Weights of a small GPT-style language model, trained from scratch on English Wikipedia.
Size: 14 layers, width 576, MLP 1536 SwiGLU, vocabulary 8192, 59.3M parameters.
Architecture: RMSNorm before each block, learned and rotary positions, no biases in attention or MLP, untied embeddings, normalized queries and keys.
Training: a variant of Adam for these matrices, 1312M tokens.
MLP neurons of a small language model. Each row is named by its layer, matrix (down: output weights) and neuron, and shows model dimensions 64-191. Each number is 128 + 32 x the weight over its row's rms, rounded and kept within 0 to 255. Numbers have three digits each. A neuron's up and down rows have the sign that makes its largest values positive.
A block is one neuron, or neurons of one layer that tend to fire together. After each block is what it responds to, as a language model described it from the Wikipedia text at the highest values.

L3.down230:129111104160088113095143088146177150152131103130177170092112136074152137139144101139104108166051149149155067177154116149090107137093124203150161089201060117158076196153132156161169102099147111072100102145157085116102126156143151144115190163123120083077041118177109154077132099109150153145151115122095123119125141165130095156138171215114137111114124143148121129179173136153103168146101
L3.down369:177137125165144133153108149138126091132143086127126117130123057160136145178152160096138129121162093074107089113068120110082137141133129155138125142151125105077153121152131157089050098160170162113170144146137191154161142161154160127155089109172124161172167099120133151097097131099102171101138104191141140122143109132131142168120125151071187121087096094131157163090130125124106159136107
L3.down966:133092158165154109116141097129118123170128137136164174156145097115144129150151106156100150092101137128141107178121104162159190119098146180156111138146153090179197134179131106130071107107087144093099128082131124228142092067100122124140090145122147112112179095089081143164101114053111093112143154123135124151150120120072120151145115124086174125120090102125128074116108121120150103111138
L3.down1325:155144100185118188162131118125072158179147173121160110048144097144158161097093146088155045152106116147089111129178064162126118189059068234076133107107118193147187205163111137108092120153159111092064128122128125180128156117156151093142122057106089141131176067053133120120175137133148152109083096142129147123127093137135131140147112157153193134086135152097143121092114125113139126116168
Responds to: Word "to" and clause links

L5.down165:122183186113160116122112138153102112171106141104120113152148119128133098150127115158137094092099101132167198150113149125122144117130131114122079129087124127102058148093143071108192137136082116062140213103168131073145160124132113114130233088159161158109103126153174206158130168133096132143104163127100102165046123112134161073160091135146175180169119126137109139148191130120165142138139
L5.down364:143175169128084170200171078132150129172180142158152116079120120156155146140138123094087139160145127125141137143149066155084105091120099090112161074154123097125112102125129113104134146160178138139134151195102074153158128112084145148143146035104114138193102192142133131157149133186157148180125092163131119155130140137143100118156142173134144172116093118110160094156127149112153088115127
L5.down365:119148145128131109101088081130096193088116055078159113174133102124140166179119125119168137106125117120156160181138150118133139103103103146148119161104146152094196141173172112136109152109186142084158136060126107074126171146159104161125168153138155172104186197101125128143098163142105176123154079119099171135112104159163166106105127157094146120148059062134080144103156119137143177126104
L5.down631:046165179166106099159137118139167113122114137151108164144144029163130147130144133056120201142101132113098137154122123089157172186091108137091115160169093086136126146112132120152147134113197179136133111191061162084111085130163118043163092110115128128079130135132144085135155150125114152073164125118072139105155111157078090094104183153126158156114125132126139152084160122106056128147115
L5.down1031:073113076100164171153169177134162130114139142153127070098088131121143154114112108104135178172133118159112099138113091103129095091149122167136171047157189145118205134092099113068173136195171118096141021103140160134134123117106120118106153155111130150128139108118146138133113154138202143211086091118193093137105111115117086134145178145086192089102111124128116082079145115130140124076109
L5.down1132:123147156132123146098147129104087191145148112148139109168161174147118169147119084144183109143177132144144123110106106120120112134053108149162117181096126091131095140127108138155119118079131161110132095122102122140149177138117123147132145113116105167194159099146159158139170078158085039089076104113157123172124096107159127118109102148124147121153150097152086091116109126100154134099207
L5.down1230:094147100108143123138138120113118085159138115133137136053125105094128158147127092080082170103069123170150155156174068143118104107161079090078117144074120068130084133151133122128091194159119098111094143120124052153145124101117136147102181125185129138122182098102140106216096136109126068086136104089103115115148047120165073123132132124135101107142090144168115138110144131138103153137152
L5.down1339:146142105151107161135090120138134099097122147218131136065126174126102129135122097108073126150159151057173111124155136097130089133156136130112141149131150147098051140124154147148115108139123089137069134068134120127139163175125121118093070117167196135114146143081151143131119150141099189158137191137103112186140085051136116098096079136113121107134092114158088166169130175111100166070148
Responds to: Wikitable cells and codes

L3.down354:152099104050118095189148141107082128080145142095077109131191100085148130148151136100142136116080102138134094111097165159111098145153127159155166128134140127165082089122105139101169094096129130145162160117118142119140102127076148065108137099137122096114194153122168135173189081094134100134073059113132134100119095142162144148152149056116117135171142100163109071132131115035086188150132
L3.down1085:087070105105114122106124126130160124116146167125129124148130134121095107093139080136110176150162161140132086106139112150093089127140120167160144161011108141152094121125098118163122098210173162127085081099135147112094152114083073126170192077130148110148179112114104086143136118144072092124154135145114180123135139177129121158109145138163178143156183083116136118170110077106086105076157
L3.down1199:146128117122167108118118155037097159061101203162109080163108126141109065132142135097114160159115139134102114113094130043101152151152094135140177123169075160165111121125155132153142095178118162117170130159179125119117105119146186118140080075117113074117100128082094148137151130115160104197149155137155088151129083126183060115094122123132070114160147126156122162095128113123129112115115
L3.down1236:139096138088123138178163124147126116180060130138064159120152109156095144111114136154111097146134138192116158132121110183127108115137056176134133086126140192179126108086066170088116109173158138141191172144111090186146143158056131084134113123138149056132126164085141136120099089156168129114177110123180176183164097125102139157110112057107159165081165120128151111153106086134188133143104
Responds to: Release/publication words and clock times

L5.down4:131073173075065164075132124215113123102095176165148140128040164098108166167098150081148156152131109102140130170122169123123182144098075168119109103090120072088165152080164162145126131189144054134112123083149153129123117068157101081134106163133132180168084177138103100122087131106119136122108098051124068145122089079131090088109124146148133150144181097199113078173124178126167153167122
L5.down468:123101188110134106121089128085112144171124145131113152162145141144065156091109119101146141148152115082104096130172117177105174142177098133111160170134132160101163094128120079118094117196142073146150125155114127165089102175142134092135042164148158143141134065112088120118148138163147183088104153046115151136151124144121179174121129155087224162116106158130152122115083099149123181161157
L5.down637:159105108051158166120114125125090146209140159133117129113163132120065176141105113096137176093128160114104055156162084107109108154182104131132138163111189134088150106143163063102139149183089116097088104092155117177115132139110157060119098137151127099159109117059096181102163156131133107078063166132103175104072126125194143145114077135099200126124165100124115112078118118077082146158044
L5.down809:096143160114135104111138100081119176165106095211114123103110096182126114127194141164131140180133127134084137169160137133178114070164118160135095084168161114177110125201215142181055047146141102096103081067109083152118116165114078107146152097141101081168132150049135083141135125120075141110128154110107109143134138094137133139087162141139127115114083145100106109081109056143139057075114
L5.down965:145150138093070183114137146139130134136135097129155138156149095181107096172102208075110088137118098083122132136095119138147137127085181158111171131108085127198118077130084082106229159107169146066075139140159117151104090117183161135097085159087127116127128124162103097177171116085096097118119085203100142130140152116168078135143107103122105088180152143082103122141103147120144072104141
L5.down1285:167171141092172055136124111084094222083120128083161131122120142110109102140126163104075185130140167152136145153194117189107131183120129127135167106117070145126145123089147171123116086175110098153100118119091113141123125118108103088148185088122095097156128147083130083124185155148117061048103117076123148126156107099123123083067141153098135168155169160146130114135147125085101124192158
L5.down1292:079104130122173112148092068130105106105110150177113165128097124121127123150120142097121154130105104061147130083113138147107160186111084070139110168172190130095135155105115134092107102109096161078171109116124144128123122142111153140137111120150115132177134125157099193117102166159153171115130086099125140165102129142152155111076043163129129130156064140092126103172122114150109141110168
L5.down1400:131101150114138123118090154137126122185128161119166150120125142126139171209115171112127161205130128094145152111167133096136139129158142106150105147128099168131164132114204091106172051102151148184122146144183121165103117116109049126111161155127078192064168124090094178104134132046178155144143167114123114134137032173108178114080089163097140101094133155130123134078138120131133113131097
Responds to: Clock-time minute digits

L5.down100:096166137130132095098151071169119082094100071119132116087136107099131156123075166085170139101130126114148106145098139134089173132153135144175152159128176130097133122132154151063149124114137070124114114089140120096091152140090112135101140057146156168149152137108175160182088135126156072146132092069153113142142105123191179134090125105102123090133108092134135148110169080189155126100134
L5.down548:131018155165069080050117121073112137068110191082049115153137124120139188146136126102096078122078123164100151148125173104142126163138205128150137116137165112111097108161108143085130143117130166159148109084164098112173170173118152144110117134128077158134113103126144150151162117173103126139137183105138148095130094127154112157071106142234059128142139125147105108099094171175108140194116
L5.down624:077107103152109160182145117101109100144097086129110099111078151143177135094172106145087177170066091104143152096147084152101069145112061103212148142073104082101135079133112148120152132120133108146107129147087112180103114200162105093247168113092167142113162172149153117122232069052130142111163098121099114125125089134146096182152153121180104093130122103091117094188147131085102121157182
L5.down766:108090255100143100110077094162100083065119145130024067111120098144152116153145137097149123153092107129104163131085155103091122192062120125133129155093078138159165131114097185089115146093110128160116118113141069083190177164147091133162099099124121124130142126206156150124096134056119196080131059113117190128103093128139167113096126136095110151116081187124103102138172158130081147153160
L5.down1052:123160189168112108149050078139078128105091078148137152126105093104133101138121119106133140162116114109129122120078108093133076184123135116193127122098136110146145112090113087139093094142108150133214126119096160118091170151144085142074175118146130140111145121143109084091128192110154137149154082073099099138113073142218130116126121146057164122087165119120077128151123129128139173096096
L5.down1113:117203110176130153132102166169189082088137081148087058162118111133138165117113150132142055070112136102105140091047107072145114142094155123133166130136122119141108110095124069064072116052115117181204142191113172140087135095146211145131118143146142174142096097147089097177093150096175154113136072151149090095106141134133112110205058108164153166071119167083105142132113142141053137111155
L5.down1243:143139089137134164083113175153108163120148193140156063147129133122079169176141155123128094117141111135153180108100133090096091112180135126085113151163145091157171134090138090140124103120107154167137091172118142135169165149112125096128156074146138154137128089179156109097120070173150159206130134148121111109127116082136149089142074111176119141146154138084180091150132146092150105133116
L5.down1476:157176136120123130115122131118117044162083129132136123162132106116118084087114128183103107151160142152099201077087155171092118170131144192129120118102077144128117129088167224173159109141077156147176213098151080096111126153140145116100122080150183131101114063178167103087142144135150124066144123176075112111106172173141156108079159186135100147109083147104115094163160156130064152173121
Responds to: End of a person's name

L7.down299:130089148135093155137100109087068129187142143081111157111118054099167162124104105145201133116125128128171104149072203152172143159089127209083172162093066115090132061079087140130119146151156078146176161107129183159115147126109086111185080080152108161115148070148145174103166112103078104107035148140062133063093127138156090157158130118119163112138100131136172185078028165153139164190115
L7.down592:123061115079125143185119074132149125179160126088147124133130126087112124099083086088101129100160194118196090127139081123150122142157092149148089191142120124072169088175092105099139170077159126118104099092103076101130123096139140130116128148124156133181100114120108164164103080137097088149124175103167153135173096089097135127109210127113080104145145115125080154098111140130097110162180
Responds to: Track time seconds

L3.down781:125136139147096162160150133060125125127118120130128127127112136084195123139165099163148169075123116140117143113124106167109124153129163140082070090097184144140080087140145122141143125125188087154169161109177137135132145155096170091107098101101129116099146091120150098114105120165133168124121188147130178109126121150133122112171094133184067131076109118122192130101134168156145105146196
L3.down886:189154158114140150099122114152136176104115152222107115149150132136140078204184135122132173207141088125093112139117154101117082147213117147116136113116134147098120092095139114177121122064124166125081137148129125129109138095138119127090146130169128156196106154083112117094140120104076157130182110075094175119117101136118141109170063126177142120083157113124125098119106092123139121115139
L3.down1171:104087113103160160093081085117156119161106168150100078110131106090136104147137166147120196108127114128136138133116096131180112171200185162128133126123139152081088047102179120101094173128083123205128190051133132132112122112066185143126114130199174114182151154151105142141120125133143150114183204086094130145120130121197123095162120094201058157132104086119131122082148105119158175138136
L3.down1303:149091153037120224182136158050174133086153153119175109152117086113109121143137112205112129120120092152176104124141155124174094202162120171127060093142162127099121091130149111112077063136173154140125098144111144145162169128029129140129139133110094104099140107087150112147106140118142140132134155097082101109096072118093140146114159124151127107125075101147149108115163068095073104109132
Responds to: Adjective-completing word endings

L7.down1097:141155160169105100124033166172202064132123110116077184129111212124081126128061110158110106156092121177113117132112151145150179199159154143113114073093182134145134151127111175106147115165184102120125140103130110112164122140122126116131123157032097166139151102090090171169122107099134192179145128052097120144082095167167102129140167124144165119136161111173145103116162142070118144147158
L7.down1169:157078142136175090108133083173112094213147110098092112139162150167076097093088113166124111140144099213144101114103123180120125160092175076089159051119142069175147177130077140124142141098110133171135111125137145106189127125107166106141118155108135159145121143167141164148104087090155166137093148152157078131105075138133138164146131077128068117093145095164177110121112118121107078068132
Responds to: Table cell separator

L3.down592:131173110136096139135146125077181136142120159109116120077107150193121161137174120113124247125128115086188082142154121128149109141149063098185109168116157130078113086153136143136040100141171143144131136142154073112094084147095108109127109151100143122169163157083164147095154136113102139147116045147107113104158108077140072110097094101119129117132181127170131115185155071162150165180190
L3.down611:157155093122099213137136182112170121118126141121051121128063146109089118108142163165152079125101119123155121112142164195112075117107120150170170116061139096142147190124133138137077114187138143126091136133137167094175106127112102121099087101148154123122166113089140137178122127164039145133102108153091168122119171170227084121152091172141129059149115120082138134156193163139097111129130
L3.down648:158164122077105153127097113153091107157167104153105116104118128132084109122095159096165123153093097128100152112097108109084093149111101133133103120086142159168122175069138117127178162127119111108136093113138150132157143137149165124103083086138180169094154093159174113140125087096122123149126101143061127178143122121130191129121125085121149214102161152139063129143146116057110143092129
L3.down1035:167098078135162099119136155094156124203127111138116140149146183171131137137101128107180125142175077123103111127140179211079145151094124119172092075130106205148167135139145150119137130120155198114122127104144102164081142150080089093128080138163084150127174182093148109107167145148129135142084089160112107100128132071130238114087180138152058106106151160186152148142136131115103145096177
Responds to: Tables, lists, word fragments

L7.down1081:109123175068082166184090114097137143109145169015124078151122076090105155144119120149120165089111126150138151158077124111132105206159155111108165135135138079157123099125134134189121082120116133112126188101121121111122146119138154093207071133115100119146152119197118117121161160051128166140146111123100099150150077169112152154141118132133131097151085150150067109142109139165118085076165
L7.down1125:167108124089091142145121110094107152062099140127105083120163144137115154130119150121130105098121053131172100105079102068133089135118140126128148175164096192110091107102105126119107110054074109202112202098130094123146158153158138072149132136129125151104161104176123125126127091107102143120157138142119108104101122142145179126101106103169090125149108201161117162127136163119200109132102
Responds to: Critic's outlet preposition

L7.down354:164129164081091129113147116145099084082105136090153155097181072142176157132128123107125166101161102157130142086159110117127147088112140131189115161160119102103163188113140153168184169075094128089107106130096127069109104137135033101154112169139150097178107127160132159168113132177131159112119179102161124136116172129140121108184131099109107109070140143103087110128128114142113153124128
L7.down1486:176120127080153133090115164112114147125128162137102169115126169139074115136115153114111135134127146081142141130128120166111128111154122107133177133084168158098129121154190080171139160100137148189119090054181104100139167179157100147147072112167130021153160154180129086107117156134094124138118130148122069142101113093090128102126147164096093132144163189136132131146040083133211097095139
Responds to: Sports statistics table cells

L7.down439:140154154170150117089117150168115087164140110170097137149109062136141135147113162072129098090118123100154095149145124152198141103093140141126070172136159157116192173122116161124128120183129146159125110113165122103157158140211098079196147183120126108146189100083056107154185175126175125109103088189133145096187104090074154128139110123130164145077132124173116121180150186125159130036114
L7.down1424:125164153150150112126102082165101112148124137111050117086128158100091159156172108125171087091140089078130158149105125102173105106101160129211118150134201137090116134172158161116136099152186093125046135138099100140080128144152101084142057071133164114147083152146104175146144127109126142089095134116125142135084106139137162161162091148039149094158151125052134117182104041097107109135100
Responds to: Table cells before numbers

L5.down15:176120171092130116112121151107196131151081159168095130147127138123116144104171098161130137168130120143136142118083061106165143150120173083134153161117136128154115189103077071089149068128144152164153115117182154125131109199075101150119126124126084150170187135176132150105100158124123136143136132113255140119146150190121108119153122122119120183096150172146107216160139189127126174080059
L5.down539:124143179098132118142156090148159168075108103150139131111131118151142118114173138167139126150147100109150129097091136160166122165114096110197105147122073156160144123116081114093100083130107087175072156085139087171097116115156157093122192117135106120123099102127087142141118204077181123088075161152101143203061127091119137139079106109153132125102128145105142134121171117152103086092108
L5.down557:171163172159104080191158174128119052141115146132122102147119108127143168166158129122142160116112131141100074152129112136045129165158184165104122116151178178131165080143116130144131085193109133164194141105108172145173106127105160094130120166135070132146188085091110151130049092156076141157059161095092167176134116141146148065088088129117114169095113114146133149153097101128156115135126
L5.down735:111117151100127111115193123130080130101188131150081155134134153151129085125119168127130097181162159172139141123077128141148134188139120161168131089152119104114164119107100139134118112084145107125158125110137130064161160158140150139097140115147160240134113128143104132074143090135142136150103113096069197118076132132162172081129112178147145141135107158133070115184164153127079118149141
L5.down768:127158078163146128159103085146084143103119096115126195086221205098148075140165215190096142140151166121138117161069137131178108146140153116170104184147138101137115123088187201099156094110087143107120129161131133119164152232183115104117153145092141139180125084047133142169158145106152083072115173082148148157105109130160148092163113128121142104161135081172191102119117121098133124172141
L5.down1246:193170147103089167175108182129121154072099178102099100131119120172126170140136134090146154119137131112123154125143158124141163096127085169120139071126123100137096175161093119140151111117148132159071188126165127146126098140124147112145095177098107150166125071116115142153193138104106132062176141087124181094142135154158060095171136160146145099167155138142108155108193162081151229172175
L5.down1250:106160142058099114146136153106111093117138141085124178118142189193145156101091168107082114104127140127081094149130110153162125118115106172127127142164147090102141049182123182189138088111153104143116092130137137162182169070135075131151102129110188095114110149185165127073176121135094100135154177129169152140105130064112136169120173198097105183133170094097139135106124091144122154101141
L5.down1302:093139117127157150135098116130139144203165157114084169166116128129110052100151160148141095145165149119137102110066085072077070101124101131135185140123135125102075121140139126076079161132175116117119122181172138093162240167140154106140098062089118116144102088134115135116108140137122119078169134140187103124128149112115084111187139116106126109158144117118200125134116088171157094140123
Responds to: Wikipedia table cells

L3.down387:110153110140154165103150099125140149150143088199122145113150173135153141101084173141121077118128130069069140142134125162197163136176126108152113117129107115147121151098126132120130096152153119078099102127123115139136139115173064116103124115114130187175134139070151164129110113113120101084140111109113157131138132107151121173152181106082107135106181123118188088152106097113147138206141
L3.down695:085110158135087111082137140109076154075223126057139155119141127078173083134110139118110148133122051163172150106111118166142129175137139133182156088128097094092119091161127194130145164099122150124115119047135113105147139130135177119079101126147122130134132142093083114117130138167131172089157107138151137087086119126192121114168111129073130168096154148108134080156091103178174018168163
L3.down863:115127110093128156116159115117147086171140174153140113115058097124082128067110148156181145114113123143100082149122151168142132151120108103137103117142172146119071133129123159117132113083139059136161117095122195168162090147092123164123074046096074125084191126183162129152156120102117148046114151095104161136129127097170120113097088135094122096077118123183132140095128090141141110171148
L3.down1460:066087069153134111107154076146085142115080179115128137031115196052110118115128076139203084103064120143094113136183074102098097132132120155168130119122149124143134129174129105090132084119185164085166119110153115104147074158144165130106155130168096087085144141064141170122107193144113148151110126135144085109081112134141152111189109088111162146130117145071148136119123142210140105173142
Responds to: Table cell after names

L3.down80:134137125138089136135167138146094088152193067140088098111102165126112104114101120118154157090127113106156123149070113085101109106178126074172104080148185180171116163102157128112120117077121134128128103135116124142104142169089141107099131052082130143146135185116160156167152180059096096121134127131103067118105128118148124173123064091139103137116127116125133114098067142118127114123155
L3.down120:186138035111142076152149161092080099127145133107107133141166101159118158129156159094105125114122148255098111106124130114089144068174108161126131135123137116123083153162116112177130097117094135153117096141088151145099108067094109136062073088146097099138198120084136122143119103120135110109172065142132155160147156141154135119092162153105142121103173129095108101131101132112124130159152
L3.down840:169214099177076153110155124111095106073132093134101103178107134140139045161125192209119183140121094111095168130104164111148059164100121118129180093069163046127093144122120149110134146145123125105139117143167160101114127094139177107148186076114112180131144164091088129155171158110116149051167144105114058104038109123161124176105146089190101107157089195112157145144134116143213187136150
L3.down1220:084146168124083129174125091093097155178091155151092083137148126116107058158192135114156144064159146133129173087115118178141130111137127113127131197108186100113113196139141149088090129164122128118090121127170135130211151117109188123155154077166106096171131120154139123074202162200130156111135114154113119084181087119180152157154128117166150113147064126080121181141136136115100115137145
Responds to: Pair and range connectors

L3.down471:117137151076052152153163192116106128125131116121112122117146147180100173116083146074145105127123112132103177114138073130130054111146115076106161088128143137165123105152092135185116126117088195122112144118171125082116127166093151105149085124141120150165136172135156132083168132146105088104136113049214089107154134126148163110152136125120155130102153134153147157127125101083138068130155
L3.down772:086104099083118131172149117098165112127115116114083074082152084119141143141163070089103094125118091099118207109089162178069071152137152108107119200147095118109076203127084147192134085100179144151109111120144123162106107168157159097045128084163162131110146154101164087124199118131080130127100084100146110141104124140157124121127092133121102174109159108132100120165121121138082148121135
L3.down1032:120123171133164136156104110101157128182178115175130122121098116158109127132140150109152111144139100130155146143086094197132087121139123118119147152165070122119104145219081170128094112115178134175108122152118118135102140136100156121106122055093167110116170138126145102121144121133123088141177085156163144163086110140186088163121122205147108168150136132131187139161143088136137099109122
L3.down1246:110113124085147119155157092072132169162102190138067091105073151120146118089096137098091128239115083038141126109103098203134101119126119120174120093147082112100146152134119098108120164095178089122144070096157118128167140161115144096094138109125163127109180204118127103113108165129167097114185199112129158131095111111138109154119145176144136116116139144100194147104191168124128127085120
Responds to: Country codes in tables

L5.down17:140151102148106185087159120071129107084163143152168111137103156082120143160178160147134110056136194110128138150147106096168118115116186066087088150118132143144083173150119090126105129130088151131108079136146110115158121185132113106180136144127127079116123094112134138132111123078132103155166102133132141062110130126105108056224107156124146151151120084081125094164131063059141119097155
L5.down74:136147143100158130160137138068129103152047137086090094141087098109218106102086137111109171140106157124145198153162138145114101118114102132087141154121140124144138126130107102149098168092177064092160071137132157110113105164112113069200105092102105119159121116147116165182129127139133123086167107130141152121145130141086097187113140126107175139165184166128113160142120128170120070120111
L5.down504:117117092141130156065101124151141041134164098160113144150099133180145127121097084231157128155121110130122177140076167092122147196185125207190072160150140117101124167112104117172074105146120160161115112097098139144088170093097148095112117113119177184127109086117166136123120167028114138148199160116126092132127083120125137144097103128143196124153103111137097131102148147109113081105132
L5.down574:164153163129072177116170151047100155141098120102082166150124105176093074157190169141152118097166116162152117113108095118097100150156116141167150122082187153138104181173130094122158111043120135176113177150103119144129096147163177150153099116171130111124098130089154131119136113149123062163138193146146086170135174083117147175134089126177127109174141149115124162137141171159099182090150
L5.down661:208108085134149137177073082150148163150117110029162115130138185131114137170133098132092117129113137129070103115186065132097120152107131129040166146142123149172155065109161085123062144124112143093086068123165130138130173122093123113184128151134172135051167156148163110137118179091122125141100133100144132046145160086139110136173108185115148106106147063138144134101160075145115100207133
L5.down922:156145128135113104187128145161090094118154108050128172180103114109096034166134151127126105128127155144123147171153127148186099057147128138224171145109069123060100117102123136157137104139103138112130097084068111134096098093093169098126099136138176156124186133098157126180116152126111133120129158062110142190101113119130069130158133148121136114095100151120096094122173133113160109139144
L5.down991:099139120139157092156152138077136139144189117090132163097084128107103097131188160125124153171131105107129112078059139162140129110097127155116125154145110166120124166148157143080140145142175122146150116156157110165158132167176140158127097102096112033133163112127037158098100185195139079157100202116170069145162096136118118126129125162087081143102143141124126155123152108081124202119084
L5.down1017:142100083108094148130149126126170146129098122110165129134142142105139083090096074143133080109083071182110102139134137128098078083108090216138135134160102126127073155143124120120060106133084141120070147136079102064099155154170106119098155139108106069148140063090148176080146087149069143158217131065110126134080025147134123109111180101127126126086162101103057136193138116141127153129119
Responds to: Goal-seeking infinitive "to"

L7.down486:106130168033086102082123152143164175128085120149152106183076160098135168145151109112128206080101122117134113117161130153139083132143139115151111135173061140087089150144178043155135145171105105119095100070177102120125100128147093134184113118122176119121164108175072144178155145148063119153130153125092138084155142154171136131115122100129120150075169115085111130130090138033104165111119
L7.down1096:087118163127121168135128090168115189101097156169154096107085157107099137122126141122178152104097179156115160131215075152120128164052127143134184166115102127170166136127152094146159110099067124128130105098170091101183150144135221151162160185159105128178139108166133149162164079067129107088138149135098177168128119111130126115185133124109137092140144090074055031095082132129117148065107
Responds to: Ordinal ranking words

L5.down54:103169124153113094078086076174106094117130143171169078108140130130146148132084063157120116081160155151161133105125090119097136141155071108154147079101093173139119094136110127140094146124156180143130118071156097110170113135088140116163149110120127085095136139158098120171101057107134190102137113113063148087134145076096078144112112141155171145110198131103102149129036123138162138149157
L5.down346:164167186172128145105172116105066113102130135100110121138153114132164141135154081105138153160135076146133197074130120227088104095173090098102160130102094139101129125156081135139099110095110082191110096100096131171133102175141154103149137034168110135143145159093072100145087133120125116106155101075100158089141153061131083123145129129101183154096105112098070076086146131171149091142111
L5.down948:127120151131132156162098130096113163182128150073107078154119118106144151172051150138078142139124077057085177152089123209125146154140152120176109078122105132105142163157197150122152155130145145105167153144145094077090095104169133142127139114059140094142167122123097156140142100130111108149106080124102088146071163109147135107117096104124164146084066126088129105102080133150147153145110
L5.down1096:160130196188111101105167146129107137151173125117176151126165101129150112158102105096142141147127095117153105178120164121152126095138098174163112167126112182133148123108093086065113119144098129116136119157101125089141177140127136195180143119090166111187098109180072132106138113203135104140140096139090070197132155133130116133062102120110231129107140146120057095167125110103110121109120
L5.down1125:056185105153139176116130115135157118166077141099183101131075124142127156138140128135120139115155098145120112117143136139151191140152139122151120109136156145102168111128154049140140133175103174169178114111098176121176118128163139146088119180114133141109075196078094178147121102105152139063102169112108149183147095140164076148103205148142113129095077157088148155168115135107128126173113
L5.down1194:164151144077068129130141146091127116130160123104162201155150094159138117133071166139155209123092091141171094128138085132115133100140165085105102148152149127112165132133055143156196123155089138067107191118191121155117159117101082047107146132122164133092121157136130107098108152157139139170091118113146114106102139089130134121100107116120139106118172106146104091093090071105136147161140
L5.down1231:132119188085090105100102156101155060110081093126088147157136124168157121148096102164060182140133148094157141121159150161115117125101077194126085155098126128196135154180086103154119121097128132121088105127138065124132159079101083140107143158126164071178080107168108161122157132181088174149144143111153166149135088088120108129144150204177118196156117092126098085193084136118110109145113
L5.down1458:123142175083084152130079147135122110148055138120132090117107131128099169116142044108108122114129142122129144113112093152139125130124132153116138121086113135108098142119134119158130121144115113182078146101124163099062109178117103035161154092185162094162110179103174127074066112093093148152126149136115154166175136073162138121145132134186140145123072057131134109114086119083130152128136
Responds to: Ordinals and superlatives